Weights of a small GPT-style language model, trained from scratch on English Wikipedia.
Size: 9 layers, width 384, 6 heads of 64 (1 for keys and values), MLP 1024 SwiGLU, vocabulary 8192, 20M parameters.
Architecture: RMSNorm before each block, rotary positions, biases, untied embeddings, normalized queries and keys.
Training: a variant of Adam for these matrices, 1312M tokens, 10010 steps.
MLP neurons of a small language model. Each row is named by its layer, matrix (gate and up: input weights; down: output weights) and neuron, and shows model dimensions 64-159. Each number is 128 + 24 x the weight over its row's rms, rounded and kept within 0 to 255. Numbers have three digits each. A neuron's up and down rows have the sign that makes its largest values positive.
After each neuron's rows, "fires on" lists the tokens most often at its 100 highest values on Wikipedia text that the model never trained on.

L3.gate715:151123172103107114091143149074103151144159127095100122160119120110105097127150135107120134105171105115127174099119158122186115128141147152113176132114076121064143124126156104115085157127132119147119138106133102146137119119130108144120130074105125094091137116126127118113122126166166120130
L3.up715:146143156118113094115155130134086169126171101104116112128104126093131108135135088127136159133168158115168166114125156121155105116158141141119119134107098143124136183152170084168139167088102156178134146132148149158145142053133118134144133170111118100131142094132113119130146105135147147142
L3.down715:134176102140129126155087121136110101116102093092161106092129147184153133120131143119153150206111123131138088160134119113114137127154122131126134139113128084159127120104122135117152111118116099125107112122121165131120142132120102112126092152159141109126163134108174154131117119144141142098
fires on: "| ", ".", "-", ") ", ",", "H"

L3.gate219:152111144105165151146148076110115151135134146175111147130169157144052132152109173112136146095099122140126187124119098132126133136126075154110138141125174166113149124118096141087144169122118108150075113148123125148128103112135082164098089111142148127122165107173126119152118115088157116113
L3.up219:193094118101134133121138106146153172095136135141161101150163119171108146090104115127133123148126152147102153153111136127150157119152112124129121138100118128136145148186136094097142099121121117124118116123137091117128077137118114151124131155087162126109107162156138093126140096131126159149
L3.down219:117119147123142140149136114154101132136101138197123101124150183090139126102151125121122091115096151155105140128141131128094117180105129177149102098087135108128148125096121168149145119143150191095091112126141129132167119137117096145105155115136111141139161133149144119119154160150125139081
fires on: "in ", "of ", "United ", "the ", ": "

L3.gate887:122120147109116089113151068150134110145131183106112097084192125119118147093156142133128128153111113116119103113158139120132176152159146124172161117166104130140104108159137125126101140090186165143142085121098123087115155105106129105100147125146105153129102117109128114168154144112124157117
L3.up887:129091123101120113146125134123156143126134151131121123178122116104132115143060150107105133145129115120137072108144149117114093137103155117108175153098112132132141096153122132089100159142124128106119186122119149139112109122127120113119162136128137113109133147135167166104157121143143107149
L3.down887:121173145065099186173114132090161151137130130145143165126089120092117145113132154149158121073090139150145120150161130130171117113150108110134160099154132159097123140121105103139097139112152101093163133158149183138129100139138157134095112130096129122081106149132143093126090090161158170150
fires on: "| ", "s ", "(", "; ", "2", "in"

L5.gate858:113108186173138165081099150143108118131136155141113139156126165142138102125186139180145133106125115138116145096139115155114152077159134117128139105119137128108144136157110111110117144116148110126151129139112131129124116119129102139142164109128081142116146123115133137128137120131112076088
L5.up858:173144122148117124138165168123130103147119105152098104166093146122106135147168105117122147116102126091148141128126129113121137127126096130114132092127147146076147132150098096117124112152114121133085141162092132127139112123146149114099108104132126150125154134149109144131134131176110141116
L5.down858:157142149137175135086140144143107124129133107146133143136173120153097144075147146143124148089108114130158130131128133156108118119134159094110153139131111155097102159125139092144171137098132109148104127087140139129133107093120112079146096150123120109122124097104113100140130110139125107099
fires on: "to ", "would ", "and ", "ed "

L3.gate514:150161122078123140116123159126101118159071158123146104136143147128131112122172154105131158162140112124106123139110150127133112166117129149160103124094138118116105141119173154123173147126099117150139138101163159122184184119090117107156128128152089189139118131168106146129162157116114144082
L3.up514:121130132134126130090109111134175115119136128119153154097120122124125127097172160132140172105099137129115145149122150130154071106148148131124135161117123178054132146151134114104117139132141142181120159145105157112101136060112142148156164155167167152128133134133081082123120114155149159089
L3.down514:120154107123118154167123169106140141093119132110109114128113116124125127131115123135133067145133162135134147110176104114129145123119143105136140101133106159154078108116128140128110115107100239162110115126126123107152113161126117105135113138083109063097136134134150140126133130096146144180
fires on: ".", "with ", "in ", "where ", "unable ", ".\""

L3.gate310:146120178158115128125158152111102131122124161159100172125110126160103128109171141125119121125105146111148073112081126060140123145139130140171179100156120142116163119135103122092114143109128119139095114172081174091138139104053125140116078118156089149117173164127146098165155072105123083136
L3.up310:128106137138131113116130133119140157144142149095122112096127126122161097136138119105120155122141109130144119125168151123137120106141124150168089131078127117083127119142142137129132122100121127136088089198113109150153129124142086112142112165130138136114135093134142160107147136098128112122
L3.down310:146113135152125165086111123161122082131108139164128120133133142096111126102158136102118115121104145127157096101065132109110131071122149121133173053140118125104154158119052158163142126118120170118120103142106161090133121119098115129133113183143116142130135160111110099096160114132135090133
fires on: "to ", "and ", "until "

L5.gate356:094168122122145084152135162130121079144144133130145136097148154096136141137134155089112138106120128172120140131114113178089124136114125147074108113130147122112121133152109142108154124089120122110128105106099157172118099094094170148158166117137174066091110158146105134134108181159137148159
L5.up356:118134123156153105157109163144100170148145114108143118157080138173147131144116119128148158106081086143138104137141128140092128130140125130126151167145137116134162151111092166138121100156154130115117069172129085131116172124110139152166148154090138143123095151145152106106164182151122132148
L5.down356:135112131151131107143132093146140116207118175111139136125135153127141113129102144136115132140134101208126105125067110158101108078124105164180154145134132118144113131095171134140145082087136126100159170108109155126102146176189141141101153103127156165100139178123086127110111129139128103159
fires on: "1", "2", "3"

L5.gate835:145136150124115089185172132124154122173149124133117132130150146161153095163133147121136146122098130119123123123154134126137118153084103129158110114146130115141146103126135126129116108159115120133162126172098083116127148147144130099067178124158098131098104156142111142171127149132122091138
L5.up835:133104132136100116146153139140141136143098129131088065131125155139144157121127115103156155123112158113147103115110102139120164113150126099152107127147145140102120137137146120104114101119160106120186102142123136074159103132150125129082168139141122112136100127120141117157115131125171138135
L5.down835:132196109159138119143123140093145150147126145148087169105107127114138113138181153110113152093089110109121128123148138133140100129123131183128133117149131131091102133111130098125093127119150157117143076123127114097110114097125104097101170135129114137134119171098121110153099143106146105129
fires on: "as ", "was ", "to ", "while "

L3.gate78:151113108088102094141142138072124076115135165104105095133124150106147123105137133142124130159089116119116123131158098166124120105092124164121119147115077114147140133163103145149122117113114127149137134134110104132184137132122104113168164114112117184112147114135137110158212176146164135119
L3.up78:157127138124126093107122119126128097110069120151099092081161111158157154113125142128147122107152108144132129145148110125199103125142093126086143096200128152144074104152133149109112088119062181144132130164124115127150129114117103126157132132133084149074143142164134162196137152158124154109
L3.down78:119151123171116124102127121159127124116113085114134141145096128081120139130173111105121147116111111133127133103141144120158140145108124148120142131095149167102108148098143121111146139133111205132142106152109108139138115103125096154125124111104081117107133148074113139124118135121092150138
fires on: ".", "of ", "ag", "the ", ": ", "The "

L3.gate362:103132134132129125145142101138129127107136099118150084097143112156096164143137126130109103106161124131126143131143125156155131100120122139116117159144121088172105094127108130173118142111129128132111090111130128165051161157156145114107133126164124098115139129153101143122168110131172109143
L3.up362:151162121137114123169138139142165158157206122072141134095092074129115137083112139121109126112152123164103110146128166119131107104143129107118140092138131131132141147133162142141132126110121115175163143145122149121134078138097113148101161125162152115131103127121113117127146099121121149151
L3.down362:151140122156145081062134107156094144143195102189123174144135145131131161150199113113090120086114111095186164102114152142156121172181133130122128103093133117104109151114109138186124094109138025163082179092124107130127121134135153153168142127119116115129121085116143148120147121172127123119
fires on: ") ", "| ", "-", "0"

L3.gate854:116083171158141115140145152091091125109131096103143141119110178119114133130137133119158151133114121130130129138125152147136112127096129104145130112141133110181110134153112140134163151111156114107109106088124118115153162137100163161131124125138149121145102117110145102136151138077149100136
L3.up854:145108122166135092077152103158127115075088151178110072144186151110138154104119113109144163152132165133154110192156092123124137165150147114133092116151098156143108149133135109145089100155112143155115135119127135114104110172153105065106137130156129116095157134117148131129099120143160125117
L3.down854:141115117111135118133176135099156114137160128154114130121130117105089131116144100113139096126104124145119160125137099122154160133135132117093129099073130127086108103128104104115109096170106132114137128153098126131101137112131099159121148100140158135127148174117089117121114121187109121139
fires on: "to ", ".", "as ", "into ", ", ", "a "

L5.gate378:155114164114135094148147121128091148149116125146127119097107105114127102106135162115165090133101078107124114154124128106137156173153125158153113144161098109116134097088116134103116110103113134121130076149158132110186160139154177121123155089149155138143148167143126121115100137122130141135
L5.up378:113104134145049134132154134139142119148151140133111145103147145137120168153158146140153129146117132101134112142131132102128116133097105157066125160153116119111111125137149123059137179109114133146174106111116170198135118105128115181104126105169115154109115170113109126150159081109121086144
L5.down378:097118141100082141147111135131107161115107151137093126126115113086150149141125140072114132114110067086115127121115114139162145119157123126071104123153122144116114124103116153119132102145114196147129128124184134091185193166145153135060182108147154128136125129128123125120142109128102117130
fires on: "was ", "is ", "were ", "are "

L3.gate82:118140149076107127095124132159115138108091155123124093141120150148096094128131106120078131157150106144093114123144142123128104145143140177125130136107127143121169155174097154145109120113160096156118102126132149127123171142137130099095120101137113164124172118118154155162166162116154153131
L3.up82:121139128115169138126121124122145116094102164130109096139127094141110126138126116099119093136082146131145110096115147118171115113137132135158079093107148150129130150137130134153100134166173126143119106121147129098114123064130130160114122117100140164153139162129147118133179108119137152060
L3.down82:129156087165182111117113153134143095110147100120132124129106126114115123134111111099116096154086087149119118091158116121147146148171126133138139154107141153193126143138126183108142129123130123143106144080124131112130116089093134140156156146115089127158183143119161138087142130106132147140
fires on: "of ", ", ", "from ", "N ", "; ", "', "

L3.gate39:141109131130143065087138096153124098120086117118124157113126137137115121133152115129156122132126099131110146127137140142102136139152072132101132081111110131176151154123133119063129082162129089148101101130104129117163137157102147125095133135131143133121118129128161145156138154113167147108
L3.up39:137096096152141130130144119102144125117120127142118096143132147138103138113134119153168104159138083107144078105120130144145151160105119139115058162136127128148105116138131147086117135140100157114094132104178079149123118123143124166118135127154151156104133137116169180151168112107109146091
L3.down39:104129093139125140110123133105143140152156078147128106090090125097098099129137125127117107114169147142108136061128125128139107085127139134158126109129148055170128135112116172151132128148093010158148123137152106116111113110128108121134144144122140137142120130135126134094125130163172179118
fires on: "in ", "of ", "\n\n", "Website", "following ", "list"

L3.gate981:153130127147150137104104122161119132154120152141097139105198141094125126141077102123095089120101103121138119115093115154133179145153114132071120172126152103107108117165098167137122167135090137131102082089137142145143148126167147160149103135132133106105130137145114084104147115121143134104
L3.up981:136135097180111112128091150105123105109122111162113157162130157111126140115102139115124103150179143175177141084095095139174107154131138114081138136145099134108101147136152142128170091125139132082120116114166140148107149083132134142142127120097156138144118154143128135128135154128116129132
L3.down981:110153115148088140124123122096119097086120148129093057163119100142134141157129118139096149121112147124112125103128161148142106143143135146118105144091057123108153138146123108099134117112142057188163145155129113118172129135109088088115123137135121092133114142110115140129146149120122123109
fires on: ": ", "of ", "| ", "ag", "("

L5.gate105:115092099165110142103097111095157146103100142125142139124110143137173111103123151088102141116140138097154148151118072078129123126118151143095148102170128120114149143160182150144085168113102125135142094091089139135136106097100167119146143205144133152116139138123160141093147133129124162126
L5.up105:138114107118057111087124154166111139112143127131141110125076131141171116105104138133112101141163130115113105140138133077077162112145143136129132157118123139115157157095142134163118155147116130160124141158150140107100155123175123129146196122106107127143119114140089139121130124109140123113
L5.down105:119101153118070081115107096115107105153075140154180129100161121121103115088131186087145138088103141134090127145143114147149085153108147149118136123096149142101160099124151091162119129166130107120132155155117142118151111181140148158143138154129142140077133102079120157142117142175075145100
fires on: "| ", " ", "\n", "; "

L3.gate954:122130112135134124155103132153201086131136168123131133144149181126139149077151125156111164116133160136117133151119121096128121146089064121122170139125090102127129110129118123129122094078105145098125137136133137094122123125151144138141114155122116112096153142073185133136087130156138084144
L3.up954:163085128076147112157101143166159155086135130129135103165162144127132131097133154134156146130124114158133108146115153077119083106107136149140126095116098151106130162136111139141157156117089128134136197119126167172101123106193104088095143154107123120147123147124107118133124139176095124115
L3.down954:107128152176142130116133153095123129161147170168113135127103111162132123180132112103156107122148092101111113101109135153163184131182142141155140145112143111139117152100155132127133111151133040111164168099150132120148149119121170111123114131128101110103108089198122134160111135119106148112
fires on: "to ", "ab", "t ", "b"

L3.gate599:120128134134117121144116154139147158140122136127136124124160144138113107101110129091162128155105096086104140106125153096137122143102137057126118160169158124098111129138148126112162164138100087136098121104120107122155127118124108108092185157131103132121089156141121142139133095100108120142
L3.up599:109161139115139132109116107099143106152135115124119137125112159121124144136095111141098176106147134109117103065138110159147154117125134110076125137136161131141148120132135182160088082141133135169142136152093124157114150105069118141121115082156129110099141108105123083153136175142154137136
L3.down599:136150154101103141159148098154111154130163110116147126088106151151127098113114141104115126156094102119143106173120153146110115105155131171101167119121110060132147090104096082100111157125119024168097145111126108116099111127104155141113124150123191139146186129115117129094097149115108145141
fires on: ", ", "in ", "at ", "on ", "1", "| "

L3.gate188:090110148123102123084166057143099124093092178107125127057153133086145158107185122099149105163138137136128104084108134115122132158174106188133130160102127165119134146137161106110127110146141107132139095124153110126091175129104133133129079119146158092145152108095096152137132116143124162105
L3.up188:128172140141133138134109135154167137121125130134130120138123173113133115160110155117120090165137089103155117120161167153162126079111156111122125129153088082126085128081159122141124164145164126115114145130108125122100104097130152102125127150146116128136134115107120092132111136138116157165
L3.down188:119139137116092117134103115105115075103125189109119136145159128152125103099103122122159136194137141132143123148125123140145109183131130121145079133155087077103147151123118106101149125117143071112136088138085137097136114108158124134121101142133105111103167155117144119142171135128099160162
fires on: "| ", "\n  "

L3.gate226:096151113138100122139183100167182176086124113120173113104120119115120160081150140125098137140161151147110129127067119112138106116181127143145141151104112181095157152182138127154104097106119120154088114139154179121080126099135122096147167123153154106154101120124120130150122121166126148126
L3.up226:126137154138113130129132140115110151121199085075139143110112169104105107146136133168096102137151120121128173177129126122136106144183132137113159110134081115145095147126141098131130158073116108126105077137124133167121116110135141142173126105142148125155122083091125080132140100133179123152
L3.down226:106185159103097135132147152134058105114121154144118085106097152151137139112166138137164117157129172128144123111140120138149109135159118141135143120143118165122155147092159170106155160135098152101124157095152157099121110098124069139127089135170100111093157156130123148133137130171123143095
fires on: "| ", " "

L3.gate790:129171155081120135132160165111123146103117098114112115130142142159117136159150110128158145142129160095105117101102149121145136096091147163133151152097096078106129131146101074117137130117138100078085097103093101120151131113104087136114119117147158119149146115134141140111187146104147142109
L3.up790:159127153092135144171144155121124143135120096099090154154110130168127134167154106144155172115105130085147119117117142093143132111097141137157148121098071031099102151132106084096171144126129105122138134116114125152126150107132095139165097160133139112176122137140158142106187158120107182137
L3.down790:136157128134094140144178159151090169119153120110116124121057139171138130118145147142103133117146131110136150127152131156108135107111143128106161117124129119129116135119141113167159140121092255046118119116112095144152174125124104124125101138143157144133132140133145132121133183093134156175
fires on: "=="

L3.gate303:096146143133152105088138115178113078153129146107100178085125141092086094142154108107105133113110082143111154113106140127126110117106088111155120104140134171091165152151144120124136135198128144126106121124091134133121113094107125123131148127114124125110147126117123134131140153141137112102
L3.up303:126100111120119138109163123157131104128092129131128126165151137128143100125151157150125145164117124129110126139104157172088143112112108161139135118105118128151134123157102121131132104064151115125100090132116115069085148162109149088114138125152173101093099174127141129174118106147164133117
L3.down303:129167142138147087088117125148124102132139153162140141126134124072125151158141103127141074088153117140135128122096114124134156147157183133163145128180147150149156112113154138130143127128114195149160162167125096142160115104137113150122144127129086134154150105113115082056130150127114124148
fires on: ": ", "| ", "of ", "Independ"

L3.gate375:152134136138149135120115127136089176122118121116111124093107112154116143104122169102162150169139116061107137168113147101140157096130107133106134100136105111156101126096091162134102127111116140109153100187139125109127134148133128134126103139119089141145159142147134151100138151111131133114
L3.up375:105067153140146146115107155163137139132116093135134121121149169155116103110144106144157150159144126107137142138127075151128124146130125137130104171145133152111090178125134124136143145111086119143126111143115102136128103158107136152083136125140136154175147146124095105185172128122150139122
L3.down375:134147119126101099111129130128133150117139135133128134105102093161129122108109173135164100135100107159098147135114150110153176111149153157129126125145106103121111111104115179113099131111152232105147112145158149088157196153150139112112135122123094148139149138147151105091130140101136135124
fires on: "be ", "is ", "are ", "being ", "was "

L3.gate928:143171156143155160079152162168138158104105133134130095138122152177125132130125132110197121130123141082124175090166108132127110154126162127154141117162097131144180119152097137126146123129103110122090092092142144118119126157118126176105152127138120145158147148050150128121113119120132135092
L3.up928:111147120085111116103153166115072128131175112090146155166124188121078120117135136136171144155123153113152128116107140137133124114091128148129124138108132124097144185162124105091120171079104129119094061146169112117152132086139135145114108115150109116146149160120178156088137141138158096121
L3.down928:116170143113125123152107099123136161111140126110114140100110128158126105092120092136079124118137122132127109112134127130164118133100136133132132132086107137109133125150143098126134142134125255124113109134118103112137175110104076124131151121116126111112148099127125135093122138105120143142
fires on: ". ", "==", ".\"", "). ", ".\" ", "."

L3.gate202:126115168137080135173110173173119152155144081126137133118122109141123138132130138109112157166077134086126091174099158096123075117135136148137131142165125120099138135152166130139130152088112109160140144173152139125154090106108107117148119147166124183143148165089145097114139174103136101162
L3.up202:098139121104114150102095134098119121148113152157133107127127085133117108165179144119151100122096110147112106113182112105099081100107111140135164184136123133106100135137057098148132102114123109158123123114136140089113112152117127135138137169168158110157135095128084164110141148170127154141
L3.down202:094094108122146142137140113103133103147102134116140118166124107131150188137114103143114112117082066135139156121146138170118153140126105105146165166141115153181126128163112136106107083162119017103143161116129147122101088122140103098128125116130171156128079147152144111124093145158089122146
fires on: ".", "ough", "| ", "an", "ur"

L5.gate193:158144124141100130139144166108131109119073135137138111139143155168166130099110090159119114146130131146110180129111100155124103133134110150101127150110076140153120116137118117110114143129107098091162139060137098124140108107116129124057148126144128151122116162081110142137166126077147090161
L5.up193:155117123177157110154107138111176138129119142101130106141131185156168149145156122115125100121171117116115132097148121176154129099146144086075132151104123118163103148139113137132137159155142132121129150146132112094128128074140141132108143157185157133087104163050089155151128118138117110116
L5.down193:163170159149144086128119145127137142149126107137114074115106115137117156130101117164147122107101136112094103141110144099094149092143133137113112181102153144119146142125094106146166149132144057136105108130158101134127087158052141127161141114128141105157144114087158114120078129138075147106
fires on: "| ", "8 ", " ", "4 "

L3.gate233:172164132144135065141165088137145137121144152138102147090134141138175082168113140128125103120139116144119137124155175136155121169135094119189110122119101135177145131093167116127107173121138130146164115106120106105172132136172152100133147108117152141166159141163151143139124125100147113102
L3.up233:100158123097116107143163114132139108157078160163132150131145130131106111118133140113185108093111100129086082147144198139137134144119120108115122165112105130107138136143100137122123116136152086173111096084114154102155080111151144131139142101086115145110118143151138163132119179130132097107
L3.down233:138083120123125125181142107156117140105126131113165099108152109154131107110138111114114088096189136152126132118136091141136098120112124126151151136138131098174112107109175168126079130101117129184158153140137086147138138048102141177093112121141154159126122118136166135114115140110106137135
fires on: "\n\n", "in ", ") ", ", ", "is ", "born "

L3.gate759:111155162113099139129113109170130162174132126126095133114115139151155124108121143174132126160125151117104142102132120142115160118181148124115095112162081135127127101102103154119138157123138137124149086115162163183127171132127140172107145143120122115122157147153125131091142109115091167098
L3.up759:124141145086112116142130121148129159169129121153137145140089132132113098115156147121100134139131120109127107136134145109137135112137138128134118132151171124123141205114085139098100167109073136133124143185130144131163132128106096144147113112114125138132093116136125103141138150123124118128
L3.down759:150161090138134119089134115101150104127068121113113161080111125138142087121097137124129128153111122145141109087093114142131140133110136122138109172102109076130161095153165127156099102128121143102146120169125133095119130177148129081075148140115135140136080106165162146171132109094123135138
fires on: "was ", "were ", "came ", "is "

L3.gate556:148107150163139154106093179158054076111151157106135101141134170154162110148190130138114104105107129102114150139113090110126116093120111140098160137171100115116132089116118159100109109125116161125157145159156134118089115114130148081147128139180135139105148143099143098177120108100147100142
L3.up556:169102131157126118175124153134111135126170094119161096133151148106126098150145108144131145142154112132151168112121111135134063114141124154130142127134135172098143187158130137127133117097120130143107157129116138113145113091132110094171165068131127148146129118132100126102154174099110091113
L3.down556:165130157159114152071185109203125138113127156160135166164145149146143133140135109129121094095082119120094069119127158123140145116132152132136119126123122122097121123085119137113108159131149116098152122133179175107131154086118131131140116218139174133136156111137135140108140133135130137162
fires on: "to "

L3.gate980:127151158123106148099168130110123131140119150139094122125103148124119118107122095146140110181141108132093167114101124126140115107170161171113147146098121147091150148148149130142076185142117099150149109095156129164119134111136140108086164141105182125143105123082105165131170191139147168155
L3.up980:118099158140114111104145131141138152131079107089168130088109142085121140107120109152090143161130129127163102084105113163128161155098154171138109157118097154122126140166154126141113106151156126164117114138085124180136123160077117122124166117104114160098130082111139082136182121146138132136
L3.down980:113143087144141101151166101070116133129133161113096094119133141157152107120169134136127119123109124140124148146149161141082124120148129107113123124118152166130121093125128183120153127120093164171136092109173094117157121083124118145110118085125182073150178145118113162118141110110135128122
fires on: "| ", "'", "— ", "1 ", "2 "

L3.gate819:178131192159145123125137134149155123143100131143074089138132159133089143107112108122163137136118111147140090100192133111140141135136128134152111143108128139129128091124123148104117101161132139109077129118092138141119183134126145141089150137115106142140111094100176124088155110111141160115
L3.up819:095143134138128141135125132132127135146140182161104107132098092124150116137159178147097123143118135110090109098153167161113107126147096173144130079117178106125150111105110177143126168103106119130106174113117122109118119124126091100130117130118166107153136135182125166115155111137139136109
L3.down819:092152127197116147131120159124157123120145100132119147135105115115097174170102137154151127141130060136141115089160119148162154168121158180132104122134137169183144102148137160169110135117138208120120157105136122137168125101148177130086166157117138139113150102110104106115132111119145139119
fires on: "in ", "of ", "at ", "; "

L3.gate990:143163166120129170137153182120104156128106113115098106114104166164143119127140127110175143150137118093110127119136157119125132104077129148109170132123113086115153124118121050113116144113098113106100092131129108132110177110096093140130091111163114131146145151125195144085151161096140159131
L3.up990:143161092076128135161105128155102148101148085112124127179101149147141130124146137159171157161134181121101142128141161083113129142123151155128147128080074115097140121118102086142170135105117118065097101109146096119144146108127080109124117136131120108152140135126185154116148103123103153118
L3.down990:140161126113109126121148123134124151110140110135115123140077131144148129130143123138112125125146127110124132131131122130102149126133155169126141125121137105127144128121124117163137131114129255105118111117119102127161174118113127133118131139142130128130150152136142134098140141110140147145
fires on: "==", ", ", "| ", "."

L3.gate487:117101189165139127091111099108105120132077151117077124117108113121118140150103147125129147110141119112139135092103084144161125127158158148113147113143101113143147134175138105141074144114138123119138121081123128132084116138102103098139142105130154148111168087154119134135109183127122146086
L3.up487:133162144139112131137160137132124137119098164125081132119138135110143149093101088076109114146118122120162126109141067109113145129130145140151113191109108111122158118106118151141068131129133109127158114168145145160126141173150142103147135142105112160111154138107135127141154137123143116060
L3.down487:129097156115118165146120161124140131189130091155122133166112161122108140145163123121168093133116092171103122113128127132147089098132160146150153102135143113141153124117093153096123111134117073150076136140120136089129088097131151157118121114128130150140103159174102087143127097130138179130
fires on: "| ", "for ", "achel", "; "

L3.gate497:130152088106141132144134115181151119174149122126132093122148130163098128136090146142153092128099136135127110146142151141124080131136081134131108099110115110167116157100085130078110087117153109119137113123100117107087095138134090190123141142107120140115087181174094123132151162099166167152
L3.up497:150140099134099126073152101145146201105125162146130151137122121115125098129134150137101096106150144129129110171168149105128077170125125110133146113134130132123118143176097109099164088111137119079059126078161094059160140118137122123107128085098130150149142156103121164144144168144130159130
L3.down497:135074131159110109144105143120107128094104153139133084121117118137103171104141136118129156130178128101114114115105088114105108091145146157118138140168140105116135106102158119125123166115082163131158104156125138170121130120124176099133109119167136116111142110137156130130107115122092127114
fires on: "of ", "is ", "in ", " ", "u"

L3.gate390:157145122113132121085143087171094165135110171123116100130162145117110138113117156147130084097140086095103148093175144094163094095152131156133162142123114140105098130092132122107107131133121117136131178106123129114091117141092116164139128118135125109172159121121112151093126154127123155142
L3.up390:103112127118123110108124099157156081136131128137108118144147103111184106090109092118157106129115124126123116141132089141128132115113183128141144170126095110143143107151148198179089127139126122110128101118138109128112092161156142132133127133132100108135157115125177152117149140128147129174
L3.down390:138129147167164163122103079176135136123130156132155156096124088148128131128103175109098139113104088135112099129097163124121153148099132107166145151128147154112105098154134139099109106145132161145146150141156102090132161124094194119143125142142091101135090085133129115071130106129100129138
fires on: "\n  ", "an ", ", ", "et", "==", "di"

L3.gate512:111138179108117124125155161159168116140111173108128077138113109154087108127077135132100072080113117126095099142170156127137109165118129106148124124093144112164107129125089124118128148130154110124108152136151144157142129148092134134097120091106116143149120107173147154163130113095134109131
L3.up512:090143122123142129163114144160137137133122125122112091127134158102127161136108148144138128130079116112103101144154145096105107138114122130128097116164147150144085145133131157142127135084092115113107134133127142165132105123129095142115170075106105110155110190135121091102134164097131089092
L3.down512:153122151102137146126152108157146097141161163124115079135124117118152093098139130122150123133126096122140154135148132120137136135130129146119131097108141120139163106105133167144130118085160138161130128163141146131172125148123136127100132091109108143115173114153125110109104134109107170115
fires on: "in ", ", ", "of ", ") ", "at "

L3.gate774:126146111153110117110141108116170167077141119087122112139101144109112155132090153143091150143113112098120125120121151150066120122115121148106149157168090148126091120157141170150133099132097136117120123124116151132118137124132123129115122159134145110143192100106125128159147157146132142128
L3.up774:155109151124168152104169140148097121112136110147113116126166128133170084088105148142173109131159196165164121107107099128146103158120152124129176153111119150151086161133119130122162093138123131099114107132155114094147154179078107143132088179142126147131117094154129135095111122107192077144
L3.down774:162113097126105084126111124120132141135074093108140101146112150088066174138143083115091150146106090121101116117170127153135157104102125151116106126159123154131152140101158120158130131140124120167176152121106104125123112128124126141132140101114139105141151108091138127173135140164113137139
fires on: "\n\n", ".", ": ", "(", "\n"

L3.gate7:082142152134102116148147154144137120158105141140098123075152142094116118143150129109091085121154095153139126148134107128157130111137101152112147158112117139137157153139133169151082088149142105126124141147103107174121172123106128127139117100111138165153098130152146187160151199138095165125
L3.up7:169117145110178151104109141154149103118129116149155131150134157145172089118079093173112155100178147170154153119104133103137119130166115153090148129119097117110141086128124115070099115141141118129129047119109098145071139112139145147119112132142145161146107130106144125065138143151125112176
L3.down7:127163099141112125132143106160138145106131130076108162122129161063131109130125099103112132133108146119093162160121150144155164130145095128152130119098117100111146101119125145087107135114114144103122131094105173151084153139160107147157142105174089141127146126109136156128149109145120155146
fires on: "0 ", " ", "| ", "4 ", "1 "

L5.gate449:137140136140125094157132159139143143157078124132119104100151108130084099132149120117141161085080108171156114106119127147125123161106135127149117089107073123129130128130168161134140115140096099133101080137140127134128149114108128162129122121175153140129096165136090097107166133113175130169
L5.up449:130141150139127140127135159098114109154128127110144094111127109139148141141147110143139138115100136149126081078151110158107124141138125141169118117158118120114140105140148166143104118138109117139124149168118095162117172145117131124102131082139141098126112129141095110123108152187110127180
L5.down449:118145134126094144145148104137154129126114122118178128112124154126130149102138138109134162142128151137101125133126135181109087128092097163180094132133136130085129133103102122139167106102181154074133135145152141116132147133137145114149158146132132133099087138104136133147099156174175110157
fires on: "3", "2", "4", "1", "5"

L5.gate261:092152179160126088134140166136141134167114112112110107126139137147117147159140114130108105132144068129158119119095130105105109114146120144176116164168085133103130118129092102162088176125089131092171102143131098114126110122087169107098111086137146165134100151139103157110109161161139113138
L5.up261:102122133135165159126129137151187100137158112098120165147085152132122092142119120132106123105102138117120101124100103134128171138152147133084151128104151122143145132092146142124139131142070141143124163135115113098126095120118151130124129138147134089148113152124122126132113124147142088142
L5.down261:174108109164143160103101105147103156143128138156177109107129096103125119148134135144149139119100076131150137126138136168141152107111146162181148179153132083175091128149126157156143092132124042082115109115093122107104074150113154108166158136121104174161167140084110099106091172118098136073
fires on: "| ", "January ", "8 "